MLP neurons of a small language model. Each row is named by its layer, matrix (up: input weights) and neuron, and shows model dimensions 128-255. Each number is 128 + 24 x the weight over its row's rms, rounded and kept within 0 to 255. Numbers have three digits each.
A block is one neuron, or neurons of one layer that tend to fire together. After each block is what it responds to, as a language model described it from the Wikipedia text at the highest values.

L9.up693:091116132159123111162125123110176083119150128130128145109126147140139147114111102124122137120134143124161118109118116152100132102172127112114167138151151143096147120158111111099141139124134131178137127128137096076119137184128134083137138137117139138148156099124121117177133093113144064135133161143134179145128106071142122158114131115125138116100152133128085140120095127139142164121090
Responds to: Short word pieces inside longer words, after a first fragment and before the rest, e.g. conc-ur-rent, ad-op-tive, Cont-em-porary; also years after "In" or "On … ".

L9.up312:118099123145144143133122143142133158132160142115136156160123131110165117121143127101186129099103137142119138123118118143095144157128116142136125113120162145136134117152096177110116139141138123133124139130166135121121143126116129104146177102095117146143101111107119143149154138157109111113125128131082152163121125126117133157136109067132143149148084106118127178105174080126114054130103
Responds to: Adjectives, numbers or word starts that open a descriptive noun phrase after the, with or have in architectural, heraldic or technical text, e.g. two bays, single-arm, north end.

L5.up71:172114119148148098131166143138109150132138101135100140134107087138123112126124124120104116067097067155131069141113129125155136160117147104089128079098102133126099115171167158143140149075136136146137123100102100137139131168130089183147105105139105134153104136121140173167116139101137146091111154156129148117118158170183110159143126121134136116116080136126151133132148108120135123122149
L5.up346:123097130187113156123157144139154151146146137121097141152069110159150112156136095098102119111108120131137099085114156120132156132124150166079154089152134116128144155125109140137131096148150158112130105100122122152120093149132079139144113115128135153150067168121144119158126147117138161076117123152108122162130148110122066170109116115068149121127101129065136133168109132107121130116138
L5.up435:065136149168156113125111130114175094159145140132108117134133142146185128131149110141090121084127087131147125122154141095129138114064150125076177116146098118136113141131132156148159135109129112124123147199173130165154129129139117107134123104110110154143116100119124152129081116097116113095107153162161116102103149132144102140067090083135104120153111117148155129155138122146101155146108
L5.up463:111133129132127087125174164109123153152156066151091163093096138158144118105100143115116110078100118109090125112105110111142113153103162137087160117114138106159116066117129175152160171142107090106130158165127147136159162139127096122162102105076102112143139116115124150165114161080146108129080175178138126122137151157125142170133140112168094118115108127129089151125123123111115096134126
L5.up561:163147105133161117115155118140119151109120110128140183099119104116138111135120115075131120099152087110140140117118132113105145142142185117101154096140148140115101132165111134123156112094140095133128149141102111096113139131061109138143114134137120139109123089077129138156115148142116111124141168141111143129100142138124133173131120119163168135163109140106141174174185142150109104101141
L5.up677:126152140125162099135119149115144136089104119123132161102082107101146178108130121130108126144117131154127094114119132109148131097126184114080144101125185102119099100153111074140143105104140111153128131136097129168109167158090160124102097171098144141145117144125109129143142151113142096096163116150067143148111152141136110166162085103142118120136112124131117126132123109119099176109093
L5.up682:140094116118161136162118207120120090087146136143141127120124130151147125132133100114104142152131115105118134133131114103116149098122130078095135147092151160158101136120153152131070130106129085095146106121105146139158077102146114136095125098147105129104089141128112125101132152126138161091146144171134120111140167119129137108107140101095112113136163092138150138135166100109126106120111
L5.up702:148130120168175141105148147070137114140139116162092117107124162141166112151134119069148141139126149087126089092128133143144129104088168127094146110108147127073109132125141129146125128125119110155128115109096127090148114137146143173153112161116124108103102140097142147130144119139163126132097130121135153148160092171130106111127098150137118098119131116111093163109160158138135128106083
Responds to: Single capital-letter first pieces of names, titles and headings after an opening parenthesis, quote, line break or heading mark, e.g. G(hân), M(oonlight), P(ublications).

L13.up121:142158137117123136162135128121143139151155162116135162154150123140113159145121174105125123086141178136116152132107118165096102104111095096145106113144094124155123140172155151144140162156170141095164156106151135145094135128142122122130151139102115144131076103079128126135125141108102136144176122097137129100154163148175159142110139167148077099093095116115121114123104115111133121120134
L13.up133:124101137120129129104137058158132125123121146147126161135124150111134146148126098135165175146095142113107144135159148115116181113133153108140169167147138121182102097123090103153123130087111131107122135110104100144141154182114131142148155105114167125086137121082112159134092116078123115096162080118074114156108125125114151159123081099117133140131112179124115129092139104107152181147102
L13.up228:114106178094105139092141130150115191133136132158158164123103141159128121137111135120105097152141127169108162114123152132149162171136118143097165136100112126186151120101153124126125118173128092111162159111152144101124117135129170127158124084108106132140122141134103128100112159124143178117130093147110119136100128139103136087144112110121114185133152112149146122088129110120115144122124
L13.up484:117100135134103122129141118134126110144152052104170111130139120122127133119163139130154138117101109098177148101125119154128128118131116131112173123133147126148131143141133152125157164118079116114140128113146118138119173152101110108130111161127129091124149061095164149126115113113147148115165134127139161140120159132138117120121128150101127095167105129121104088111108087164130141096147
L13.up531:139147126106178126151159115155111158170122105114159100116139160129160114134118149079121135095124122139137125089153165102135110173123134113133146091103126153111110135142089149162100152117179097139127135114117125120179128128129095105206107133087116106092125095133122143147115158127090149126117122118071168160139117150114133134141086094114131123113136129129168111087126126107154080161143
L13.up548:139136143143156108146152132157134157139143115187182144150141175171117135147114130123151183126109115117129133064126146108139161133176102124068091080101126139158114083144130122168141098123130109158122148128150132125138132125134106096122102114074135110112171138138165139110139122091086085127138121131139149178136138136105136134150141124133114117148095156111122098127160154120134133115170
L13.up584:178143144097128120171106137151083096167194144100116145138146139147124138120122085120138110133160088120093127090148137127111160109119089117122093141100126122085120142116130115114100143134126114146111175126167139144113132105138175160104131093136116091091138150142177131116160159130141119108144137169111146131118109149149121157109101105125074111126071123088112117124124080127133154098103
L13.up719:068121115103185185108128118101145126083107136102147163129146160125123122112138152088128126125103147147114111114141156142086125171117132088123107098161134107176105143167108150159119143098186134110101162123135130128162145133134140102113145140124138143118155130095108137168101125137113146159125108122151097136141099135134172120108134145114080145095137134086123195122107118078150115185179
Responds to: Tokens that continue a noun phrase after a number or adjective: noun pieces (storeys, bays, rubble, cigar) in building descriptions, plural s, "and" in second and final.

L5.up165:126145158120150133149134110104121105143176150129129139115146128120169122087114103122135138126106085148132146110154131130124120176067117179109110115125145128152111102138126121139105146096129101126110135087133108146130126071150140181176155135141120108097122140135151132066117185119134123102162133139123115129087147103120155122140109077102126147137122145103108118128115146137106124136136
L5.up191:119138088098148134074142121127106092132108124125128115098100160122148142126157097131170145102110160135154126129159135088142104095100140055063140135126100131149156117134125150141146128130117122128127145139082120108165108164073164130161135149146102095137144083103135149149151148107146090103113135143142153144150175103111155126119110166197119144139127136097108112154139142103110134123108
L5.up317:129129148083128117154140114146098110113127146116125137091127109128132154155108110154179162115121133105142127105123131099147120148148165159134134131133159149152101121165128094121105124134127111100097125095131101124157145132110167169151149116115091108085080096147109120139125153113168106126112124129105104190110161044141179136111114128161115123162152162132143104117135098092139172170132
L5.up430:143127149123130130123084110109119115131169159097126130136111108100114115134065137104171130119091133112174156181108157100164144123157105158152076131124093110144154108109207127130104155149115128122103115135138126149128100148087135123161118125108099110158120113137161154105108162144136124125166150067162135079144115122133154127157157155112117120167125106133114095109135140143150117101136
L5.up476:142119157121120113098152155104125142127174117123138145104131087130157145117120137115141157169144114067110144103122132156148114127109120139116161120170124128133120114157109155121133163138111088124145092111094123106108129192147118132124131126136065093149141095136138135162150153099124178123140150148126143117137109135088139164142119134141151121139127131112109111079145104126134130111118
L5.up522:127132162153110112151140149087110141137126155142136150155151196083168131115157149106121130121133134099130133163131147141117116092146147184064132112159122141133087094138107135134067169106130121117117088125134120129114171162101125116089148130070163173115134097108096176126118149130135138138099108136137182112099110160104121128092127096194116099107104140071109157144172121132105134113111
L5.up537:147143151137134124088142114130140138123186114132143124151111126156127114153122185150138120101152129152077116152084139147156125132162155121121099123128092144128146063143169132109087158160159134134125095147134130148149119114150140078135172156108070115124145115108153154136115110111140119115116141135088105151114118150103149114120147122122124088106118106157087110141121152110125130102138
L5.up643:155121157107098101105095112117125097148162156109135148116111194064151109153162146160112173146130164149120139124123085152160086161114140086149122140108120117153136108157134123079133112163105157131103131143106117151145111126117126138114145115142101098097168130093108152144099113178145165099133130090130122087119144098086137126083131132122160128150136157101134126087078138136096178137146
Responds to: Apostrophes right after a noun or name, mostly possessive 's (Earth's, Vidler's, Mao's), plus French elisions like d'Art and l'Espérance.

L9.up760:103125151125157091114116131119123154124108136154129148135081125131102144106123106143103123133127119130139109143138123120171149113112186139105144163127138143105099138104147120109073067105150120084085133150132106176111128133071161167128143102100110142105139097143122153091126095060106150111162128095136095147078151172104105151146159144149153125112098148152160122055129166115120119132135
Responds to: Second or inner word-pieces of split capitalized words and initials, mostly place or personal names and headings, such as Mol-do-va, St., Tri-ni-dad.

L13.up52:129115143166105129127133099121142127121114130142162099117163093114139122130106125163148107136157137126140123117172106135133112099109113169100132123146134130084117141148107133100152129170142146109124112131077111136104141095134127150165163107077125165089113168098101123156086113115191092150149143124160143108125128096104155091151118156176130108101119122075096128124096156119133166143168
L13.up71:101124107159128070132137141094132117145147133168119137116109201179119099149115132103110121152108138107096137136120096124134097097078103126127139093130107081138117131096165153116129153105091103127075116153153097084149110148130120161197153112119148139092145126142098125117137166139138135144130156135116119153121164122112113123131131151158142119136142133140128115111148094138132145130117
L13.up236:092103115136075137131153161133134101148148171131108147134152110097129111144093079144089103132140108182155147129167122136140117125102142149118110113150087108091138127129133141095135115085115124091138109121123108166159140161144122101112125158144147132141105142166149127131135126079086130146100130133153120155135152123136132147137104169099125136122112134116132113113111132137128127149123
L13.up274:110154102129093110143165133145155096126141131108120100139137120130153141114137095170106130123112135120146093124133124118104161156109125130129108140156127120117133176150125144101085115121177122107100178148123072137120112103178156125110077132123146115101121140146113156097139110150158106114103078109105155143106163154147108137141102106135108073132160114153126154119127085120156187165116
L13.up302:149160132090133120115113184121134135156156124105143162124111107175105128102145125124116129155159139091101124160085149119145120154132114122144122168090122135085126132119132102098093137116105102110125120107103112179144161137089130162109098149126133162142115135130147114100100086096133127136128105114158089126116128154162149138141096165165188132142099137119102197111140149125087153126137
L13.up315:105116130150101092144105150120129144174148133143150137129144187123140144147102101164126133138115128119129134135143129131106140147091107136119110157073065083108136148158108167168144147104102091146122139129117089140101104135166116116134134132138116120119132108129143129152116130125167102110107107134128108105145133151121083143127139147162116072156145168150157133099109096147135088129140
L13.up381:136132088150123119104155122114132156114099117151123081107129132152107113115084097155134176147105088151139108121135166137119137104074112188077156159106102111177141146123146109132123127121141103131141159107120120097108129120134127155174085138093144104132076127094171142113101115131169157117099122122139153130150150131094136142097170137124110131128142132129142121140142085103143132131112
L13.up558:153134134138157124110156113084167129091118100099123101128136098147141112098117105122083145138131119158135126175114117139113135133108150080093108113097118097136092172157156152098148085141147131131122064140133100171145157126129119151152145146193140148147132108110131107124126092095174112172146147122117081104098099202142126133142155121130125117116125129137162112116153133106133134109133
Responds to: Second piece of a split acronym or word, mostly after an initial capital: the L in MLB and MLS, U-boat, U.S.; also "other" in "On the other hand".

L5.up94:103110128124120114091133110131120148168082110141152144110130136134133133138151131114129144122127102104174109147121152150183120118104129142107143108130126154122155124138154119134153110097114094110137155161099134127150123148117132125105157106100098088069137115135100101186163112146121140118117128125157177120143132182084140111102124145125107170157081123138083141130197140149092108126120
L5.up106:138141135118147122136107106125116133129148121152103132140129123132129126118129124104150123136103128141139116134110153093170120158150101113122119143130132069152112114121149107104087121106117136113135151118141137140146126148108152118106153140099102115137128103155121124137144135125156100109118164101094148139112187122099186127112111121134138130120096146175126122110161121098115125132156
L5.up216:113106143145158099117129079123124141146133129159138123135109118141141163136104121134176142114091115168115110152096130162157148178131113150133144113113192140105102149132121101100129119148161096077093157145133141136136140130087153160098150143143091097083127115146102115131124078093162094095136128090072146146133127136160142174139093114158161111103089160119112119130128151117135117143158
L5.up267:100103154131147119192131083150133119151146131138112113150145064128142106119135115144137121133182137115097157169119140117147129110145105103166137147081095117154119136123143188134119132104108161091143168104167117101087137099097110099131133139082117154158125114175141129114157127133113126104121125085120128117137123144095140120140126147097166131114139111127099121107165137126133114129151
L5.up312:141132140090159112137124119133130103120129132108161132162133120145121157195104135123127124098132157135112118119101108126142128143124128129127148159119155145124109158134096144127115151095119108100118108122158133146148094118072134157125101135168089103115138073135112152137128061093139151163120169088092152150098131143108186132099088098130128122143121118104155097131134112107131146160148
L5.up332:120115093144154134131114109117110169162116094101110150152151141131189109102086157115138120115128107105118118167115116133155128152184107140120127140107098091115159157129143100165136096135097153132077084162155126147071144181107127162135136169086112145104108096115123132148105150128118137113154095109097149167127179120116104161161127176127131143139082153114135155079124133084163108134140
L5.up469:127117107095104127107156131141118120129147141109161095125160090131153118149132184158128117120114091154140115142127106156164155144118127101094194125114144115142135150155106112145130093085107105093138171142135129146120152125142123155148113111190116117164121149082140117162101107066116140103143111105078154152114149134112178170105081114141146119141102123101162140077135122117139124114119
L5.up703:106145119157141127131125110141142126143117144104147146151157132119106144099105158111152115146092105123138126177129161173157159143150139129168161113077130094102138137114119109139095159112111112120152155117161122100144143077093156084136157153106100099127099137140126141155099126116119096127091133089114149176137149135106127133110128150142149120139143128120125149063122118102110118157172
Responds to: First pieces of split words (s-ash, por-ch, ri-dge, Tech-nical), mostly in architecture and heritage-listing text, plus wiki heading "=", table pipes, and "#" in register numbers.

L13.up64:157150140113091102110135095093166120087126119134150057109133123145138152135127127103114120166158148152102150123125133141158112119110142176066129108129128139121112137136083116135116080178134155121110156158146133087149113105137139115120112130122119156138130166133162140089101149169108113104137136110140106086119160162120151165158087110146113090137132157177087092093139105160102151123122
L13.up295:166096159123110113099094127100112167139168156125124175108109195079156120148185145141098172149102135158130154139139118139158137133110108117101103107130140149147105083132122123088140138163119122154127113131116091151131136145124128139120157122138104066091148148100124149148132127152147159115147124075115113102146133101103164147092139145146112122135116134117125109075090131121130162139152
L13.up323:110178133140114153115167156146146114116150115135152089131085175168113143139154104144132104128147165114139115141123144112123108144161105118094166128172108124149129102125125123148140093128139147128129118118117129127140116114128123134094102142180124113143121090098161086149121170115156113153080104136108153117112164102166142104093124126115100159078097114182093126103133113139071142112133
L13.up441:138111160135102133104120110114102154131140126129118126071098083108147132130123135144148121121174111157150122105136113139096111138142147148132140121131166120137115103122115136140133155131146167127121160130121116151123137147089158122125097111064151129129123169159120085154123131136090129160107076155113125118138123126111147175114173136141119135145137160150102100130069116124131122148099
L13.up448:108064138131167137131137114168133136135126126144116150142122167155126113104132074119129110109133122151170123127134115150144114143135103156101121093099165093136185160104130140110121137095141146136123117172134113120146124157120084132146168164132122131138110150110148118113140136132117089170050063191158142124139155096131089092122111165107107122150159161156126135096086135142128139175150
L13.up577:123165104106098108120121144126149207130139131113118121089095153150137140141104131122161138167128126100121123085132123169123113125150142132130144125133128145115134115118094158121114116133135156133108123126156084116121127113087128134125130135154103090155143133082138111136125156133063122168105085166122133106142138099146124121134109162129154101143152154143097083111136173138141124145132
L13.up625:080135116104119097089139142115116119127095140134129135123102131117112120135115140119095141123114099086089137190127117116129120142115146097154097157193110133121112139131151166157136161056117129100131113138125137107126093105125129118096129108119105124121134086143118124140184145135092177175142143112127162183162149135123139167087149125160112136138093148170137125107155144160157108138153
L13.up718:155104180126107128110147114106117116142134139189139110123140137156165152086150130118139113121108120146115147076139084112153116085158143124113104121132107140130144142115141102138116100148159119131118128140141156122093149113120125094090105160129139164140176147127102109124158099127084139128160138121075157112114112054115115132168134125124148114131106131146110118112118116128140094136173
Responds to: Apostrophes in contractions after pronouns (it's, she'll, they're), and inner word pieces after prefixes like rec-, cont-, partic- (recovered, recession, participants).

L13.up74:110151155131130143129102149101155115143119178099173153140124163129127105123092110106141111109128103125118118134123112175140138148088151154096103154092119094151146148126135110135142107143133147114143126114117146135116118155127155154101125123148162118098069148068152116092112133147151085140216130146145114126136172126167157089132122177124139140100088131087111139122149121149114118134191
L13.up215:104130134168145152092100118131093134106143177084170140129169117147135151128123097108180102116148134136106142131170104118136100125110165122080091135095138172098146126101106141103143183171135146116122173129089149125113108125155145112157138091136152125179104108142136144148148128125128136105143146121133117104122127129160098149167162136108095124101112108078081133140104120130097095117096
L13.up216:067175089149110125142130112131137137133165163149150119114133141112161122130132162111159117122104105182078113154175119140086129120088151136128132104081178094145143122121098177142107095106122111132155111158148140107156070146119118155109088148143121124120116160137126141087113134116135154125146067120110117134100101173147133144151148088091106154118105133101141161139125164116089104131103
L13.up258:102152150154155119127169108130153133111125160132159124125101102123153133130136182135155112119108103118087138133126114095128135128104129148135136146087130135118159131121164092130110147120153092108144129144105127134100160143152094166110128109160083100142115164146123137114102125148135112114154087165142128112112112144187159108139092104097114160145147121074130121122105153120098117096132
L13.up520:118149133152164165108154181153108122117132130171149108122107135079083088105152122139153084110138087130147104122149091173110118132141144128093113126108119086134154109135152134096138130155139098138141083114127173147136157128096121145143088107138144112127121148150104135145129162120154099110133124142109141133084161140185160094127106125120111159116114125188134151157135134121109134137085
L13.up688:073142110088112153104149126132141099145151107112166150168170158110109106129134155086147161053110117166103148139142106141133110085153159109139142138136157131119147129133108129136144150084158149121113132073139109110114126134167115118090164117158111149107163138128081135119092098124074121146152116165149134162131126147130136176123151157152100161130129167124120131153132099105128175122108
L13.up733:097117158109161110119097148163147104144113134147176117134119108098145127120116101124157134131125122169079161139171111129160146107126176136128149128141130116146154122097081157114110096127166140140135136087126164163153151103136167129104162124106162108139144141123148101146103076122155137137157128167137114164106113145155155164146123128161101156133110105114130097126142102116091148093121
L13.up761:107121127099084130097135130139183148090145125161150141188147124132094102118117128096121119143109120113129115154163177161130111115075140142155106161097180101156124102105102141099122166099125123142136148136174115116146130126107149154091130107094141125116116092099129135137161101133093136147157102127112156127178114142099119119131136136144122146140103125149139094162140126152150118092104
Responds to: Mostly "the" right after "one of", "named it" or "was perhaps", where a superlative or rank word comes next: "one of the longest", "the worst film", "the first".

L9.up360:080137125107134140137126166120140130114133122135138129122125141144114123135160159089108149138159127171118138169192108123137133114137172105121164115141109093082100122116140140164108115105152130101107137133146109153163168140150130121112171113093142147095117125106130093129147141140054139108102122154131098112123157112108083098142137071138124141084111098142113155123133115100069125118110
Responds to: "of" after "one" in "was one of the few/four" phrases, chart numbers like Hot 100 and Billboard 200, and mid-word fragments (comp-one-nts, reve-als).

L5.up281:143146087157118138140152161111118128143130122097097083143124090135123080142116130106143132133118149075110110110161141145158120126125135150122135178112116090142101112096120101099098093125153141108083118108157116171127113103132115145145125128126112162119142131094175127135119092103130166153110088121105133131133131139158126106143163153136115105086157145155146120146094108126124137117152
L5.up303:176090140141135159115076116108100114139119135130101137153148130112179118104148115118171128174115130111147104137163119129110103129142125112143124125153142114105130130159157126106124149119131112119112153112156145113131109099115125157123121147139126163103183110152129116126119074127147103166152108100143142109154151077161134131140118128117070094143176146111116104115116132090117142167127
L5.up434:133135085122147120072093136155132139159047136110142110106153130113112144140137135139153110166128091132198150157110146140102090172178120115101105115100129135096119108120147113120085064116148093092084148163108136143095106148128115123170131127184126159121125088132143103086137134172127139119106126108122151110128130109114137104119127148126122094080128113154109127135116143107141134161105
L5.up447:141142107154100132153110130135129101165171099072105109181160173113148123137144143100127106131162121132107137177065115112142149163142118113117123124118142118148116081168136165150127114127112140126119129145122114100179126124143085126142095120102098139123129153110116107107142131145157162117116096141105149140131126193158141106131114147091133128111129131155118139126119071112132110101073
L5.up458:148189145147083172090118121172156109130158122143143120120178132118121103120127137119101144100132152096140107113124087102117157146124150073140162101099163119116109117155119114105103063124123109108107094125099125158095184135082163119152103128145142123179128144117113132130140176141126147129154111114089134135106126105175123127143097112130144116145138094135097094126171125115162124100140
L5.up566:159145085144104141145117140105099101115157103124129111154166148117127082142160118115120149171135142142172132170118118116142142143144114140104146117103132105151110066099151087147145097154172125149128120127149115149146131119148063119155133158115159116172102123143138115098148119162102134121119093074132172113149160091158098104121095110091111097107103097136129136170125127117142120111115
L5.up717:149126118132144133173123135127119112130130145124132112138090085142157140134143140117121128099134163112100118172144109129131137089154103135116154101082098123105117134127137118197132085130128139127126180096129159145085114109123120091130142092122134150130140117114161100118120087143123167111179114073062139124124151179165100080108142170115136119088124134104126098131124154132154112086104
L5.up720:138129113165128131121135155119094078122071159123147102117154102099122109167103110122111158118169141142122097149138106114121121134155149144139114112147144130130110141145184128124151110116123120116159164158122141102088130093159098118090133189114107140133135138118159106080120109143162112145121081090151154109155143136126182144128121131085098094145161152105159133140105169115083151154141
Responds to: Words stating a person's achievements in biographies, mostly sports careers, such as debut, appearance, scored, runs, assist, never, appeared.

L13.up245:169131133143100138102111154162128207148134102100135118132114100183123105179119132149141168119131177147147135125132136146152135136149136134117109157143113172157110128136122130145140105176118117100122130095096114111125126138140105165135133135120118132103109135119130123117152139143098140122160095139152113134131139121092179228142104151143137068110115072138160122101095102160133121163103
L13.up312:110149136138114132090132133116141087086094142138128112145127123137129125128138143101106124083141164167124127119091142168154131174135138081164124108107156141134120110107126141094140144149089118158133157082142122136134113123124112150119080122144159155086076138157136132132135143097089118069141188088149165129135127097114183130118122112093165104118147142148148115127119145140107123131154
L13.up344:126153125149103118092098094103109112127142111129122149133119110127139101159094145118155140131120143133138128126145125154151123121130157094149174076118119109135167097131149134105103104152117112121156123114108167126106111122159127146134105154171151138125113153141136130127128126133141114156144120154104164091137143129126120067143173109161141072077146114132148140141114123136076088159107
L13.up433:110144139123118111111128148080136132140112126126090138132115173107159149171122157113138116095140109119127128180134148109125144110107164153145145116112094161158110124142089114133138082133169088177118105112112093124114108141113111179119109125105153117176137115147177171155151123085140141179129130160103130121098137156137130060100114135121115111106108129103102125121146122146160097156107
L13.up446:140113084135117113137135170132071143097175146108075143113113122096144139156128123112103136095132116127140123127138113158144139131167125125106135159125079126119158136141145161145128173182156087141125160142125134131134135170115117152125146156099100121160144115119155116138093150145108124143137101147143126130129127177112123122120144131130129101125126149143135122103148123145158145137127
L13.up603:182131095088156121079123122118128130112130114115130133132134153119154111129173120203183101111112080094136126122102124161129147121114183143119134162117172138103151123099141112081168134143109134107112129120117115094148107136145120164129123086143113130131142144135121141156177122148120140144149128136127104137142129112134089144103149173094137112132137165115160128071100163121122100140093
L13.up682:112140097174106146106147124153133149098145113107125141134110117137175109144115150065144145127101091142102150125147143121169122135101169132126149148119144135120117102141142118139183145104096112144143161115121125133143130084121089150132115105095177173118092138145161164118094140153117095133101134175151154121142115102122092168114127119121183091112129055153110126106126167136121089122127
L13.up715:127131116120096107111149136136129114097132159080151090094074145157093186102137151113109163097097131152154103152154169151115131171117126130133159115121104137156157143114131099107152139113152123145081082114179113132133092105118111130127119150144167143177094172096146137163121121116160116176155101110144143164125142173131096123132101172098131101138139127119114109129101127126132118145109
Responds to: Digits closing a number, mostly after a decimal point or month/comma, as in climate-table values (67.1), years (October 1941), and frequencies (104.5).

L5.up100:126119080141144134115136176157115093145105148143118108114114160097121108175116101101123095133149128092162131100116124106144119137140133122089135101108137081157164131133107114140132148154113104186133157117161090116090173161089119114120137131170103124068126123151094107109112067114149143124155154136114131166111159131139135135130119156152141090093135117139146146151142073137140154138114
L5.up131:109084137105151121113136117128161144132123106132150158133152117113160107127105128146090096134125125121140147173133078143111134135136107134113124125129148138097161121157122123158188111135159105130130120090125099163138169124109092151121127137124100128107165118103132122119110135173114115101141161112127154136125120100108119157130126124140152141151116092110133095099130150138141079148152
L5.up170:145112142136079116134115145130080092148164109136090117132137144143124131114105073113138141095123108200102102131096141143169147140148071137073120130141121112144143136141083140116137097124142137166141109113129112119141124153123122113076123154094115100124121095144114120110147157146117151050145154128146155131128148140138135139143136112150171177116147084102147134118163149088079127125111
L5.up171:162159132140104125144135136126124078138080104146089117125147132075110136118133124100163122136184110169140123108117135153122116116134127153110080145154105092152133138133101149095163116105162086123113114113144139155148182115144122097085125138115121158140180119179130141149108141154129130091128120132095115126150110108147118106124102131143105102089120089155173119160086140094098131105133
L5.up398:122095113109107114117092094148125155061139087129116130131137123110116137112155074106122093190144115149129148152079173119145154134145082136135114136166102119144124104135083121114124129191166166147143115137138098104132107129098132087091193127101146153117160167116118128155197115148145095164137145107154120119144161108097141111136179152138114142132099152110088114158107156090124143149100
L5.up460:142127101138090136080164137158111126132155156141082138135123134125112127134110096152118107101109140117093094093098101153161149145165112144104081160141120141125142121157130139122143126126140118181118138143132122118119184158105103139130128143138099133150152116146127156084103127172141143128163114099139137148131128160149114142135130125136146143099148133067163132113100147112155109135108
L5.up568:139116132121121124108111153135103132149150117095119150158146126167104102140155088130107095119117137130135080162117113162156110124136095152049170094122112140101141100148147100143172105093160114183150118133132116109137140160114117159113133136099147142097139121126108104114125170148135140076123156123110140140155090116179123128129144137150143148106093129116169144139146155122131115165154
L5.up627:163147187138100096132117111153122160158143151140141137157112092132111130094074128131138166123071091161129080120145117140140112107166125131095124101103171119097157123183136104135140144135141139103097141163128093123104124130115110154110158143115120131129129115131122134100128104117123129137149103114119157160124068130162132162161129112154124124153169172111152110148109129124119113137102
Responds to: Year numbers in dates, birth years, and lifespans, e.g. after in, born, or a month, as in born 1995 or June 10, 2018.